{"n_layer": 11, "d_model": 256, "n_head": 8, "n_kv_head": 1, "head_dim": 32, "d_mlp": 1024, "vocab_size": 2048, "activation": "tanh_gelu", "norm": "layernorm", "norm_place": "pre", "norm_eps": 1e-05, "positions": "learned", "qk_norm": false, "attn_scale": 0.177, "bias": "all", "tie_embeddings": true, "parallel_block": false, "init": "normal", "init_std_qkv": 0.0498, "init_std_o": 0.0, "init_std_up": 0.0498, "init_std_down": 0.0, "optimizer": "adamw", "lr": 0.00143, "beta1": 0.9, "beta2": 0.98, "weight_decay": 0.049, "lr_head": 0.00571, "grad_clip": 1.0, "warmup_steps": 262, "schedule": "wsd", "decay_fraction": 0.943, "decay_shape": "pow", "final_lr_fraction": 0.02, "batch_tokens": 16384, "seq_len": 256, "doc_mask": true, "train_tokens": 150000000, "steps": 9156, "dataset": "wikipedia_en"}
MLP neurons of a small language model. Each row is named by its layer, matrix (up: input weights) and neuron, and shows model dimensions 128-255. Each number is 50 + 10 x the weight over its row's rms, rounded and kept within 0 to 99.
A block is one neuron, or neurons of one layer that tend to fire together. After each block is what it responds to, as a language model described it from the Wikipedia text at the highest values.

L7.up88:61 40 51 73 46 48 52 42 44 63 63 47 45 55 53 56 49 62 52 46 51 56 39 52 26 51 45 56 63 55 76 58 28 36 56 60 39 46 61 37 40 47 45 46 66 39 59 63 55 29 65 51 65 60 32 59 25 53 37 47 60 41 56 51 57 67 42 74 49 44 42 66 40 43 55 48 47 53 59 33 44 57 45 63 60 64 51 47 59 40 42 50 63 44 40 60 47 56 58 52 47 44 38 42 52 58 59 61 49 58 29 61 50 64 66 57 43 58 56 31 50 48 39 37 55 51 50 49
L7.up200:40 60 59 54 49 52 45 60 48 49 56 58 67 49 54 59 45 46 28 56 30 42 60 43 42 38 64 46 65 35 43 36 44 75 60 67 52 62 71 51 41 58 66 62 55 66 44 44 58 53 61 54 57 53 74 59 26 48 40 29 51 64 51 67 82 59 39 24 52 56 42 50 39 54 34 61 49 61 52 49 53 51 41 56 38 40 41 57 38 44 39 60 55 50 45 64 41 63 35 45 54 42 53 50 44 62 52 56 67 57 48 64 42 49 57 48 45 59 48 38 37 53 58 56 26 54 54 44
L7.up298:65 67 50 51 47 55 50 48 54 52 54 44 34 47 39 40 45 61 42 56 30 48 56 40 26 52 55 35 41 46 50 64 50 51 61 43 36 44 44 50 30 50 66 49 62 50 58 42 63 50 57 49 42 68 59 45 47 52 53 28 56 41 56 65 49 49 46 59 51 45 42 55 46 48 47 57 47 48 42 45 36 53 44 53 50 58 69 49 27 54 48 40 57 57 35 70 57 47 53 73 40 38 41 44 48 46 52 65 44 60 45 60 42 59 48 58 53 48 46 72 59 53 60 31 39 44 68 70
L7.up374:69 41 44 67 32 36 51 36 61 46 60 48 46 46 61 50 46 55 55 68 62 49 46 52 30 61 45 72 52 59 52 62 56 30 45 51 53 66 56 46 43 48 71 46 40 51 50 42 44 58 41 69 46 49 51 59 40 42 49 51 56 80 65 84 60 48 29 53 25 55 38 54 42 57 41 63 51 58 52 47 49 45 45 61 34 41 51 53 47 60 45 44 50 70 56 56 48 56 51 49 54 42 43 49 54 56 47 47 69 61 32 63 45 49 39 40 42 52 56 42 50 41 48 38 47 59 71 60
L7.up504:52 40 37 60 59 52 59 34 67 46 34 70 45 52 48 42 46 62 41 42 44 63 50 48 48 62 45 65 36 51 64 62 55 55 50 69 39 58 55 45 46 44 51 46 57 59 58 71 52 58 76 72 54 45 70 48 58 56 39 47 47 53 47 57 45 55 47 59 41 47 34 86 41 39 48 51 50 56 63 35 54 69 39 38 49 54 54 47 52 36 47 42 38 51 52 53 49 71 50 51 45 37 55 58 52 69 44 42 73 33 51 56 76 52 42 63 57 54 44 43 63 32 57 53 71 51 59 51
L7.up639:76 53 58 64 44 64 64 26 49 74 44 44 55 54 51 29 46 49 62 57 53 50 56 52 40 65 61 36 46 46 60 41 61 55 65 62 37 70 68 61 45 32 49 34 58 54 48 65 47 56 63 52 50 56 57 56 43 49 49 56 55 50 46 53 60 44 43 61 49 36 35 49 52 50 53 60 39 37 58 53 45 55 44 42 51 35 48 52 66 45 44 32 62 54 39 62 53 62 57 70 45 50 73 47 66 23 57 58 49 47 40 39 69 45 39 28 37 49 43 51 58 67 53 41 51 47 37 49
L7.up713:46 45 51 52 64 48 68 55 53 40 60 51 57 49 58 62 59 52 36 38 52 39 54 48 55 51 47 51 68 48 70 57 36 40 52 57 49 52 51 43 39 51 47 50 55 18 60 66 48 62 74 49 50 49 32 67 25 40 48 57 52 54 60 61 40 61 59 69 51 47 55 66 56 44 53 33 48 67 59 47 41 60 36 57 47 30 60 48 48 36 39 61 56 48 43 62 36 57 64 52 41 55 43 48 43 57 49 66 32 52 38 58 39 49 61 61 43 54 47 47 54 55 40 37 54 35 76 54
L7.up962:69 49 62 61 31 58 79 36 61 50 53 52 46 67 53 41 34 47 57 54 38 39 56 53 47 53 48 62 48 48 66 53 47 40 67 59 39 61 70 39 38 36 57 50 47 57 50 47 56 59 69 50 52 52 60 58 26 62 55 31 58 48 49 48 43 50 47 58 29 63 38 64 40 58 43 37 49 48 62 53 32 68 39 43 37 43 41 60 65 41 39 61 58 55 56 69 46 71 72 69 29 32 62 50 46 49 48 36 47 41 52 53 56 55 47 58 36 39 54 45 55 42 45 46 48 30 41 49
Responds to: Fires on "and" (sometimes "or") joining two words or clauses, e.g. "Early life and education", "Awards and honors". It also fires on short vowel-led fragments inside split long words, e.g. "init-i-atives", "invest-ig-ation", "def-a-ult".

L6.up5:62 54 33 62 46 49 47 69 58 37 63 47 42 40 47 47 50 57 53 48 51 51 40 37 56 70 57 47 45 47 38 53 35 42 51 58 48 47 44 60 54 55 55 55 48 56 53 63 58 46 47 62 50 35 64 74 53 58 35 50 45 61 53 67 64 50 48 56 75 69 46 59 66 61 37 55 35 37 38 28 31 55 59 48 43 56 46 43 36 52 59 46 46 52 47 46 40 39 41 47 37 41 51 54 60 46 60 55 53 45 45 70 58 49 56 59 56 55 47 55 54 45 52 47 45 47 55 55
L6.up135:41 49 51 51 36 54 40 59 64 48 61 42 52 57 46 75 36 51 44 51 48 65 45 60 45 40 45 56 49 54 52 67 43 66 49 52 54 41 72 54 46 58 53 57 36 57 56 42 54 69 65 57 54 33 37 67 55 58 47 54 51 38 42 62 45 40 36 43 49 40 39 38 49 46 44 57 54 62 40 50 61 46 40 45 29 46 67 46 58 54 41 34 61 52 24 60 46 55 50 66 38 46 32 54 61 57 50 62 56 64 64 59 52 58 45 59 36 51 46 61 55 56 42 36 60 67 47 51
L6.up612:49 51 72 45 33 49 54 69 47 39 57 50 57 53 73 46 33 45 44 51 42 42 47 44 48 68 53 56 52 40 55 60 47 33 56 42 52 34 64 69 47 47 50 46 25 57 50 46 54 82 42 66 55 38 41 50 66 61 47 56 46 54 51 58 57 37 49 39 67 53 51 64 60 54 45 69 49 74 56 48 51 42 40 57 26 28 53 56 45 42 41 46 52 40 47 59 34 44 46 54 43 56 25 50 77 42 49 64 48 74 66 55 54 46 30 56 58 50 53 52 41 58 46 44 34 47 58 47
L6.up648:57 59 39 61 61 55 52 53 39 49 53 58 62 54 59 49 34 49 50 55 69 79 40 58 44 47 40 42 53 53 37 65 53 48 48 34 48 53 49 50 48 19 49 50 46 66 49 49 40 55 45 61 47 59 43 57 58 48 50 61 35 47 59 62 54 54 53 41 62 49 41 63 34 52 58 58 52 39 57 45 59 49 51 37 38 48 56 53 57 60 43 28 58 61 39 52 45 61 46 55 42 61 44 56 45 48 54 53 61 48 65 55 47 67 46 51 27 51 49 61 48 35 46 56 37 58 59 42
L6.up740:45 39 36 52 47 42 39 49 62 46 72 41 63 53 56 42 38 41 36 57 52 39 43 62 43 49 61 47 35 50 66 60 55 36 40 47 48 37 44 50 53 53 43 47 38 53 49 62 48 52 55 60 41 47 50 59 58 59 43 46 46 61 53 55 73 45 32 49 42 47 53 72 48 55 41 43 44 55 53 52 48 56 49 46 37 67 52 47 43 57 36 44 66 47 44 49 28 46 58 56 50 37 48 56 56 49 54 48 49 40 55 51 40 53 56 45 50 69 43 36 30 48 40 49 28 54 66 55
L6.up903:53 58 38 34 42 54 72 23 51 41 55 47 45 37 70 54 35 51 53 54 45 56 47 73 55 58 43 51 43 40 49 56 40 48 68 56 42 34 34 41 61 48 63 52 65 51 51 44 51 59 50 44 50 49 43 68 54 35 41 42 56 43 65 52 60 39 36 38 60 57 48 73 56 53 33 53 42 39 43 35 35 49 38 54 31 40 48 55 16 40 53 48 45 51 51 64 46 57 42 76 65 43 46 50 59 41 62 51 41 53 50 61 31 54 61 65 60 64 38 29 44 44 43 34 47 50 60 48
L6.up923:44 52 57 51 47 47 56 53 46 49 49 49 42 52 51 53 39 44 52 67 54 43 29 53 45 71 41 37 24 59 47 65 42 58 64 54 33 34 61 45 36 47 58 47 58 68 50 41 72 44 42 65 53 38 56 45 47 60 51 52 77 51 60 61 43 41 38 75 55 51 41 54 59 56 51 65 42 63 41 58 55 43 47 70 07 42 54 49 53 46 48 37 57 56 46 78 50 53 41 58 39 31 44 51 68 59 47 49 46 54 50 36 50 64 50 64 38 63 48 50 61 48 32 50 46 75 63 59
L6.up942:52 58 53 59 41 51 53 65 45 45 52 51 47 52 71 47 43 54 53 60 51 66 45 65 34 58 48 54 49 48 62 60 25 43 68 72 39 54 45 60 58 55 65 53 38 52 55 44 59 51 51 69 51 50 57 68 39 61 38 66 28 48 55 40 42 60 40 69 48 71 21 53 36 61 36 43 46 49 51 48 54 54 59 54 34 39 52 43 55 51 49 28 56 59 41 68 49 63 45 48 44 34 39 55 63 52 58 48 47 48 44 55 44 59 32 48 61 53 63 43 51 46 43 51 48 52 50 48
Responds to: The word and (sometimes & or to) joining nouns, strongest in Wikipedia section headings such as "Education and career" and "Style and reception".

L6.up99:68 49 35 55 32 47 63 36 43 58 57 57 50 45 52 57 36 54 35 53 59 54 56 49 39 58 59 43 53 44 50 51 52 54 66 69 40 60 68 66 51 42 49 44 67 55 46 39 47 26 64 50 50 47 63 46 56 33 49 50 60 36 53 54 65 59 43 47 51 54 43 64 52 38 66 48 52 59 62 28 50 40 25 46 43 50 49 29 43 49 56 47 49 32 39 43 45 45 36 64 80 56 51 51 53 33 48 49 52 38 40 70 53 42 47 52 51 55 45 45 48 34 33 54 46 36 80 70
L6.up132:50 51 41 62 51 48 71 46 33 42 53 58 50 51 57 54 35 41 61 46 46 53 27 49 44 57 53 45 55 50 53 68 51 44 64 44 78 55 40 50 33 50 53 52 62 55 61 40 44 47 66 46 57 47 49 49 55 46 36 48 62 57 58 47 64 51 51 42 34 60 50 55 55 45 55 44 39 30 42 38 41 52 26 47 32 40 29 48 42 47 20 40 54 60 56 70 43 45 36 57 57 51 42 48 44 60 54 52 50 52 64 64 53 48 45 59 24 63 60 40 55 58 50 30 47 37 74 61
L6.up204:60 39 52 72 36 60 68 44 47 35 40 65 61 50 66 39 62 32 42 48 42 43 51 51 47 68 60 40 53 53 43 63 48 44 65 61 43 47 56 60 39 42 39 38 47 59 37 45 55 43 42 62 47 50 44 58 41 34 63 28 45 32 66 45 58 65 54 37 55 72 40 55 38 61 56 42 44 57 63 49 40 48 47 38 45 40 51 65 48 39 51 40 56 32 59 47 31 52 52 64 51 46 32 50 57 57 57 53 47 74 52 60 37 53 43 60 38 67 47 35 25 57 41 53 69 49 34 67
L6.up358:52 51 66 50 35 52 58 52 71 51 55 61 54 68 53 42 60 36 56 36 41 46 50 60 30 63 58 31 48 46 30 59 39 56 58 46 67 32 39 45 26 57 38 38 67 45 56 51 49 46 64 56 47 41 40 66 53 52 46 40 42 68 59 54 51 57 54 37 54 71 39 64 63 50 58 56 39 48 53 37 56 47 50 42 63 45 65 52 57 34 26 46 46 46 31 54 53 44 40 43 46 59 31 47 67 35 52 57 60 65 52 60 46 58 63 37 28 45 58 57 56 54 44 50 57 40 48 55
L6.up521:58 29 51 59 45 53 45 60 62 53 39 60 46 52 52 57 52 41 27 45 49 60 55 36 43 53 29 41 49 40 38 37 38 40 59 59 40 45 58 48 40 40 44 50 63 55 49 60 46 49 61 55 68 52 39 53 50 61 41 38 54 50 50 42 60 42 54 56 52 53 32 57 28 50 69 60 44 49 55 55 61 28 45 47 52 55 56 62 38 52 54 56 58 42 55 75 27 50 61 68 69 42 25 55 64 51 59 61 41 58 53 60 49 53 50 54 48 65 50 38 34 54 48 72 43 45 47 54
L6.up829:52 57 31 54 41 43 42 32 39 53 53 62 71 48 75 36 51 53 32 37 51 40 47 26 43 55 66 49 75 49 47 48 34 58 58 51 46 47 49 60 45 64 56 34 47 52 54 56 54 31 52 61 73 45 69 50 65 40 48 43 64 53 48 41 76 77 46 50 62 51 50 59 49 38 43 57 69 54 61 30 61 64 60 50 49 35 42 33 41 33 58 48 60 52 50 52 55 40 48 58 54 51 35 41 56 55 56 50 55 51 62 52 46 57 62 57 48 45 41 49 35 66 56 43 47 49 34 51
L6.up875:41 56 33 60 53 73 64 60 60 50 47 67 47 37 60 52 46 44 52 47 51 47 40 44 52 58 61 46 48 53 62 60 54 53 71 60 51 39 57 66 42 48 48 49 62 51 65 68 44 36 50 48 64 59 40 50 27 53 36 50 42 46 68 53 65 38 42 52 51 63 40 64 58 24 55 77 62 45 62 51 62 45 25 56 42 49 56 54 45 47 50 41 55 49 48 77 48 50 43 62 55 40 40 45 43 44 47 67 61 52 54 54 55 65 39 64 51 72 70 52 61 52 47 56 44 50 42 44
L6.up1022:62 48 38 42 50 89 55 51 51 65 62 59 55 39 51 39 55 53 32 46 48 63 49 51 58 62 52 38 60 56 56 54 47 52 65 62 48 50 54 48 38 49 50 39 64 53 47 34 64 47 58 54 61 35 53 62 56 53 60 60 57 50 38 44 51 59 44 40 64 53 69 42 48 47 50 37 44 59 57 56 59 48 35 55 41 60 43 36 31 36 49 28 55 51 50 60 41 59 63 53 50 31 51 28 53 47 55 60 48 72 36 67 54 62 59 61 46 62 72 43 45 54 45 44 57 41 66 52
Responds to: Word-final suffix pieces that complete nouns for a person's role or occupation, such as art-ist, polit-ician, Minist-er, councill-or, bro-ther, stud-ent.

L8.up402:43 45 60 45 41 53 63 36 38 64 52 62 45 58 33 55 54 58 54 47 53 60 60 43 42 46 30 54 59 35 43 55 43 56 62 53 41 55 58 61 48 25 41 47 62 34 68 68 46 47 37 43 73 40 52 55 56 48 49 38 55 61 64 60 54 67 27 63 54 48 49 44 54 39 43 47 54 56 60 53 47 47 38 51 45 46 75 35 46 51 65 59 65 44 50 41 44 60 57 64 63 36 64 33 60 55 64 45 47 33 55 46 54 46 67 61 53 44 44 28 50 27 39 57 43 58 60 45
Responds to: Plural suffixes such as -s, -ers, -ies ending a noun, often after a number word, as in five teams, three kinds, several dams.

L8.up303:62 52 48 40 50 38 42 35 48 51 46 45 60 62 32 62 34 61 53 62 51 32 71 47 56 49 64 55 35 50 71 65 61 52 57 40 45 79 53 55 57 52 48 41 57 35 37 53 30 53 46 58 36 36 54 54 56 44 38 58 61 60 51 62 51 46 52 65 42 46 53 35 56 58 45 36 56 61 63 34 46 69 66 51 41 53 61 71 24 43 51 64 65 48 51 51 39 45 54 52 46 36 43 54 66 67 55 38 57 51 46 72 55 50 41 46 42 47 53 65 51 24 45 37 61 57 55 45
Responds to: First token of a number or quantity word after over, about, a, or with, e.g. the 2 in "over 2,000", "a single", "a few".

L7.up177:80 29 61 47 48 46 49 50 34 43 45 48 59 47 66 48 48 44 60 47 54 53 50 47 46 53 43 60 45 40 67 58 35 50 51 53 34 55 56 62 60 43 50 42 42 30 54 54 51 39 51 60 58 43 42 48 30 54 56 38 59 80 59 43 39 44 54 54 54 54 44 57 51 30 34 50 37 53 57 47 45 53 62 47 47 43 54 54 62 54 37 50 65 43 49 39 68 40 54 33 59 31 32 48 47 39 47 47 69 41 47 63 59 44 55 57 47 49 44 53 42 46 45 45 51 48 42 69
L7.up285:68 36 44 51 44 48 45 60 65 54 39 38 70 42 53 58 55 46 39 43 44 55 34 43 60 70 50 54 37 42 59 74 52 44 43 63 52 44 37 43 44 44 58 45 64 45 46 67 50 50 62 66 35 57 36 57 50 54 35 37 50 58 34 42 61 50 39 64 60 51 44 63 42 41 27 52 50 45 50 41 49 55 39 49 45 49 61 39 46 38 58 40 79 46 62 44 53 58 47 46 55 61 41 49 49 45 46 50 52 49 43 56 56 45 70 55 58 67 50 53 72 42 37 44 57 36 56 52
L7.up469:60 51 52 57 53 52 45 30 56 40 44 45 37 45 45 61 46 63 54 39 46 60 47 55 54 58 49 56 29 39 75 42 75 51 52 53 46 43 52 50 55 42 66 45 42 35 60 61 46 45 36 64 50 42 45 59 61 49 50 40 52 75 62 55 61 42 33 61 51 61 54 32 54 54 29 50 37 43 51 45 52 71 52 60 38 57 59 47 42 47 63 48 51 44 49 58 34 42 60 46 52 68 45 48 67 47 47 53 58 47 41 72 27 53 40 53 60 57 67 47 55 34 54 33 58 51 39 49
L7.up531:49 32 53 58 43 52 41 48 40 45 53 46 46 45 59 61 16 46 47 66 71 46 57 62 41 52 52 50 33 58 55 59 29 49 48 61 51 65 46 65 33 38 55 51 49 50 44 63 59 48 37 64 46 40 81 47 47 44 50 41 54 64 48 67 57 53 49 53 53 51 37 56 55 57 40 45 50 40 56 57 57 50 42 49 50 54 41 39 50 54 51 50 43 49 49 75 50 37 40 49 52 44 48 46 59 57 36 64 58 61 37 54 49 84 50 49 23 67 57 52 59 32 38 50 55 57 47 64
L7.up576:66 66 48 58 38 51 58 47 67 46 53 60 56 53 58 43 44 64 57 65 65 41 52 39 44 54 50 41 49 49 72 54 68 45 42 42 49 61 58 45 47 55 37 48 32 36 61 63 63 47 52 47 46 50 46 61 44 48 40 55 48 43 58 46 50 48 49 58 58 73 60 56 19 53 34 43 44 63 51 59 52 59 53 55 47 37 48 66 38 39 32 50 53 57 33 45 49 63 59 54 44 45 47 39 54 47 46 59 52 59 69 43 37 50 51 54 61 41 67 54 60 48 63 24 47 31 49 47
L7.up786:65 51 49 57 45 50 37 53 44 49 40 44 55 39 46 60 41 52 47 56 63 39 55 47 41 61 43 61 54 36 64 62 60 42 58 51 53 59 52 63 47 37 63 47 47 51 54 60 32 51 69 41 59 46 50 57 76 63 55 22 52 38 44 39 58 32 57 53 54 56 59 43 29 38 53 38 36 49 39 43 43 57 66 50 52 41 69 42 46 57 60 60 62 53 54 50 41 54 38 51 44 40 57 46 50 61 60 43 65 56 49 80 49 53 44 57 42 39 44 52 58 42 38 41 49 37 26 43
L7.up837:61 58 38 48 56 40 50 53 58 48 39 45 60 67 36 53 53 44 52 55 53 57 47 52 41 54 61 47 49 47 41 57 54 49 38 50 51 45 51 64 43 66 57 44 61 19 60 47 49 23 48 52 60 40 54 66 45 50 57 48 43 56 52 49 70 60 45 46 46 31 44 52 45 29 39 50 49 49 57 39 45 41 53 54 59 53 50 42 39 71 50 54 40 45 56 44 44 52 49 53 37 56 44 41 54 59 55 59 49 49 45 65 28 42 41 51 66 44 51 43 32 36 53 37 50 48 42 55
L7.up976:69 40 40 49 58 55 49 53 40 68 46 44 58 65 43 51 45 30 55 33 49 42 52 41 55 72 56 40 44 57 69 48 32 55 51 38 53 46 62 51 38 40 38 61 58 35 40 54 47 46 52 61 69 51 42 66 40 55 54 44 50 69 82 49 46 68 41 63 72 39 57 54 65 28 40 58 52 71 68 44 48 38 46 67 48 39 77 49 49 45 48 46 52 45 59 41 52 50 50 57 41 61 56 41 53 51 62 60 48 48 41 56 45 51 48 54 62 53 56 38 54 34 62 52 48 50 46 51
Responds to: Short opening pieces of a word split into several tokens, often one letter, mostly after to, a, would, on: s(ay), s(wim), l(ot), 1(6).

L7.up106:40 51 26 48 28 46 71 30 42 54 64 53 43 57 44 56 55 47 27 54 54 35 34 70 52 56 52 55 39 44 59 40 50 56 57 59 54 52 62 56 47 36 47 51 53 38 62 62 52 43 52 54 63 43 48 67 50 75 40 57 64 45 63 42 37 59 44 66 57 53 35 54 54 41 48 51 42 36 56 46 61 31 38 43 35 50 82 51 46 48 54 50 55 38 54 49 63 52 55 82 62 30 60 40 44 57 43 55 52 51 54 40 41 40 40 66 49 56 68 43 53 46 44 51 51 39 54 40
L7.up108:47 52 29 55 59 45 68 54 43 67 62 66 36 51 72 48 53 48 26 35 47 36 38 52 39 57 74 33 56 56 49 53 32 41 54 66 43 40 38 60 49 55 57 48 47 53 53 52 38 36 54 55 78 43 56 52 54 63 52 58 56 71 49 55 51 67 46 70 53 63 51 54 55 33 34 54 59 50 58 50 52 59 41 45 43 48 58 49 45 44 41 38 57 50 52 60 40 74 48 48 67 51 56 48 43 42 60 54 45 49 57 61 53 56 34 53 51 61 46 51 47 53 59 53 45 43 50 53
L7.up213:45 45 39 66 48 53 53 49 43 60 51 42 54 62 28 40 53 67 23 26 43 49 40 51 38 63 43 61 51 45 53 65 28 69 57 47 54 43 52 68 42 47 69 59 64 53 47 67 73 31 58 69 59 56 56 45 61 31 30 50 45 47 61 42 47 44 60 49 58 54 62 51 50 60 42 60 44 39 68 40 40 51 52 29 55 51 59 38 41 52 55 38 64 64 60 59 41 46 53 50 51 57 55 42 39 66 48 61 47 51 49 35 75 52 50 52 58 61 56 34 68 55 30 52 48 58 52 48
L7.up408:59 44 44 62 23 46 53 53 53 72 49 51 31 60 43 54 70 50 29 35 45 46 59 54 50 35 51 61 51 28 30 45 55 48 50 62 51 44 53 58 43 25 62 49 63 61 65 57 49 30 73 48 65 47 66 53 49 69 39 35 51 58 70 46 57 51 50 60 52 45 51 54 60 46 50 60 53 33 61 53 51 53 44 57 50 41 73 41 46 25 42 47 57 53 39 38 52 53 63 70 60 49 46 40 41 51 47 51 51 74 63 52 59 46 49 51 62 63 60 31 73 56 39 50 42 38 40 44
L7.up510:64 66 38 54 49 61 53 56 48 39 56 53 45 49 68 38 38 58 59 55 56 52 35 40 55 62 62 48 49 59 53 58 45 46 61 65 49 42 57 60 33 45 57 45 38 51 51 52 32 39 51 42 56 56 58 75 50 29 57 49 49 52 55 54 61 45 37 58 66 63 51 47 55 59 50 61 48 59 45 57 53 35 54 49 57 50 26 61 32 59 50 61 52 56 38 58 69 64 36 64 50 54 53 44 48 33 56 53 42 59 43 63 54 54 76 58 43 63 35 52 89 42 61 55 39 56 51 58
L7.up767:51 48 48 31 30 70 51 25 42 49 65 48 45 46 54 49 61 50 53 45 71 41 55 63 41 32 58 35 32 39 57 56 52 53 49 70 44 40 61 64 45 29 60 52 65 59 55 63 51 48 56 65 48 41 65 50 52 49 46 64 57 65 63 51 55 65 38 40 60 59 30 36 54 56 47 47 42 52 52 43 44 35 53 37 45 38 66 45 49 42 59 39 54 46 39 60 51 42 54 51 64 51 50 38 46 45 49 56 55 54 51 36 54 35 60 55 52 63 49 60 55 50 42 61 27 46 63 48
L7.up964:65 59 37 78 44 51 59 30 53 54 48 55 55 47 51 58 53 43 41 56 45 60 61 52 44 59 64 41 31 43 63 63 48 36 48 58 47 50 53 65 53 53 30 43 59 48 41 55 58 36 36 47 49 56 53 67 53 46 54 45 65 33 70 46 37 42 53 58 46 90 40 58 39 44 54 29 45 42 46 49 44 33 50 41 51 53 47 54 41 44 53 56 60 37 58 58 47 62 46 74 68 39 39 49 51 34 54 53 46 50 47 59 39 51 54 69 55 68 60 34 55 48 40 46 60 44 59 70
L7.up1004:32 49 45 53 39 56 43 41 48 51 49 64 50 47 63 38 29 47 40 29 57 57 48 56 34 47 48 42 51 53 55 44 35 39 81 57 50 50 57 61 58 29 33 58 45 54 58 80 40 38 63 50 62 74 65 58 51 35 53 35 45 41 52 44 48 53 36 54 58 75 57 58 26 54 40 40 40 49 52 53 55 50 42 40 50 47 71 44 49 52 58 41 53 41 35 56 64 43 45 74 41 35 47 44 44 51 47 51 57 60 50 42 64 49 48 64 45 51 59 60 52 57 32 55 43 27 40 51
Responds to: Final suffix pieces completing a split noun, mostly agent or plural endings, as in lead-ers, act-ors, profess-or, fact-ors, resid-ents.

L6.up150:76 52 45 60 65 37 54 50 55 51 45 53 61 58 43 58 56 48 40 51 65 50 44 46 51 70 77 61 53 60 51 46 55 60 44 54 50 72 60 56 47 49 59 54 48 39 49 65 47 14 61 50 59 56 46 40 51 53 59 54 51 50 27 47 66 58 29 53 61 31 53 45 53 28 35 68 48 51 38 47 46 53 54 30 46 64 45 42 61 64 48 64 63 40 60 57 55 44 24 50 38 53 46 36 54 51 56 54 37 51 57 68 49 55 59 56 57 35 60 55 44 48 57 37 53 53 55 55
L6.up180:72 50 62 50 51 47 36 45 41 58 42 44 57 46 42 51 57 46 42 55 40 44 49 40 62 66 59 59 40 46 63 62 50 67 51 55 44 33 74 49 43 39 56 54 52 32 47 57 51 34 49 67 46 48 62 61 38 51 57 54 62 52 56 56 58 63 36 53 64 75 51 61 58 33 47 62 50 42 50 39 32 37 48 49 40 38 67 36 50 49 72 60 59 61 42 36 45 56 58 38 42 50 42 42 60 65 46 56 51 63 61 46 49 43 50 43 55 61 57 49 62 33 43 64 44 42 46 55
L6.up273:48 46 36 47 55 51 36 27 62 44 46 46 81 58 48 63 52 62 59 41 53 69 53 40 47 55 33 51 34 50 37 48 67 56 43 57 33 56 62 43 63 51 41 50 66 34 50 48 47 49 34 73 42 53 33 51 42 35 47 38 46 42 52 38 56 54 50 41 52 58 55 47 41 39 32 64 65 37 55 13 56 60 49 71 55 55 67 38 42 55 46 44 59 53 42 54 59 46 38 50 51 48 42 57 54 46 46 63 54 52 35 52 51 60 69 62 56 44 62 55 47 35 60 40 48 55 47 54
L6.up402:51 54 51 57 49 52 49 34 43 53 68 42 49 57 59 79 40 40 50 47 59 45 41 44 60 62 59 52 38 56 58 45 47 61 42 43 42 62 60 60 53 56 54 48 49 45 42 43 42 26 50 66 42 53 34 45 37 59 44 51 60 59 46 54 36 54 37 66 46 43 58 67 42 31 50 43 44 57 67 36 66 50 54 62 49 49 57 32 54 50 35 54 52 53 49 55 47 54 53 56 34 53 32 42 53 50 56 56 57 64 48 58 51 71 47 60 43 63 68 55 49 55 47 50 52 45 38 55
L6.up415:62 59 63 69 46 40 38 52 63 49 62 31 44 65 47 46 38 51 41 50 45 46 57 49 54 59 45 45 28 50 55 53 56 50 56 52 57 47 77 48 42 49 79 51 57 59 65 49 69 41 59 67 50 52 65 38 46 35 43 36 68 72 45 60 50 46 37 46 60 48 42 59 60 45 33 59 60 44 39 43 51 34 56 43 32 42 42 31 37 50 44 27 64 59 52 65 41 46 46 46 39 52 32 58 59 58 50 50 61 36 55 50 63 46 55 53 48 58 57 38 62 44 64 49 27 36 66 60
L6.up446:53 54 63 56 57 34 57 32 39 44 46 56 61 55 39 48 39 52 50 52 53 46 38 37 54 69 40 56 58 40 37 58 66 62 46 62 44 65 57 58 24 57 49 57 64 36 62 64 61 43 73 58 51 57 51 57 37 51 49 41 60 34 41 50 68 43 37 74 34 47 46 71 57 26 53 48 44 45 67 39 69 43 52 59 54 45 58 38 53 50 52 36 65 34 41 40 52 55 36 47 35 36 44 42 39 40 51 61 63 62 46 45 55 53 50 43 40 50 63 48 35 21 53 60 53 58 52 52
L6.up500:66 46 59 44 60 62 38 33 44 60 52 50 46 55 45 50 44 44 52 28 53 54 66 41 56 50 47 59 29 54 54 55 62 57 44 44 39 46 56 59 37 56 62 56 64 58 60 44 49 39 47 74 44 56 52 46 49 38 54 36 61 63 50 54 56 41 36 53 53 55 55 46 46 30 47 71 40 49 61 34 51 46 45 49 50 46 62 41 45 61 52 36 58 60 51 47 48 58 51 44 41 45 61 32 52 50 51 54 35 48 53 71 60 56 40 51 34 65 65 49 48 35 43 41 40 44 68 69
L6.up588:68 28 49 52 56 41 34 49 60 37 52 48 57 53 44 51 35 54 55 61 49 50 56 52 43 61 37 32 42 67 49 47 65 61 57 49 49 63 42 43 45 44 60 50 46 51 61 48 46 54 52 52 39 33 46 67 35 66 54 20 66 54 44 61 55 51 49 57 50 68 45 51 49 55 33 50 44 53 38 24 66 43 55 55 45 55 69 47 56 68 36 43 59 47 45 59 52 55 35 44 33 34 59 52 52 54 63 62 63 59 38 55 59 56 47 47 52 47 65 56 65 47 53 24 48 51 52 64
Responds to: First word-piece of a verb split into fragments, mostly right after infinitive "to" or modals like can/would, such as sh(ift), le(ave), imp(rove).

L8.up77:58 66 46 68 63 67 50 62 49 39 62 59 72 48 44 48 45 47 42 61 48 42 46 51 28 74 43 45 42 43 56 54 40 50 48 54 52 30 54 54 49 53 46 58 52 40 49 63 56 42 54 54 62 34 59 58 45 46 43 55 68 59 64 70 47 57 49 76 43 62 40 53 52 48 40 53 43 43 42 37 45 46 49 29 35 45 55 36 37 36 59 29 65 41 38 55 33 46 44 59 48 51 49 50 75 32 57 69 32 44 46 54 49 51 43 64 60 74 39 58 61 29 28 53 52 49 61 56
Responds to: Mostly "he/He/his" starting a new clause about a biography's subject, and "and" linking job titles or paired nouns, e.g. "social worker and former".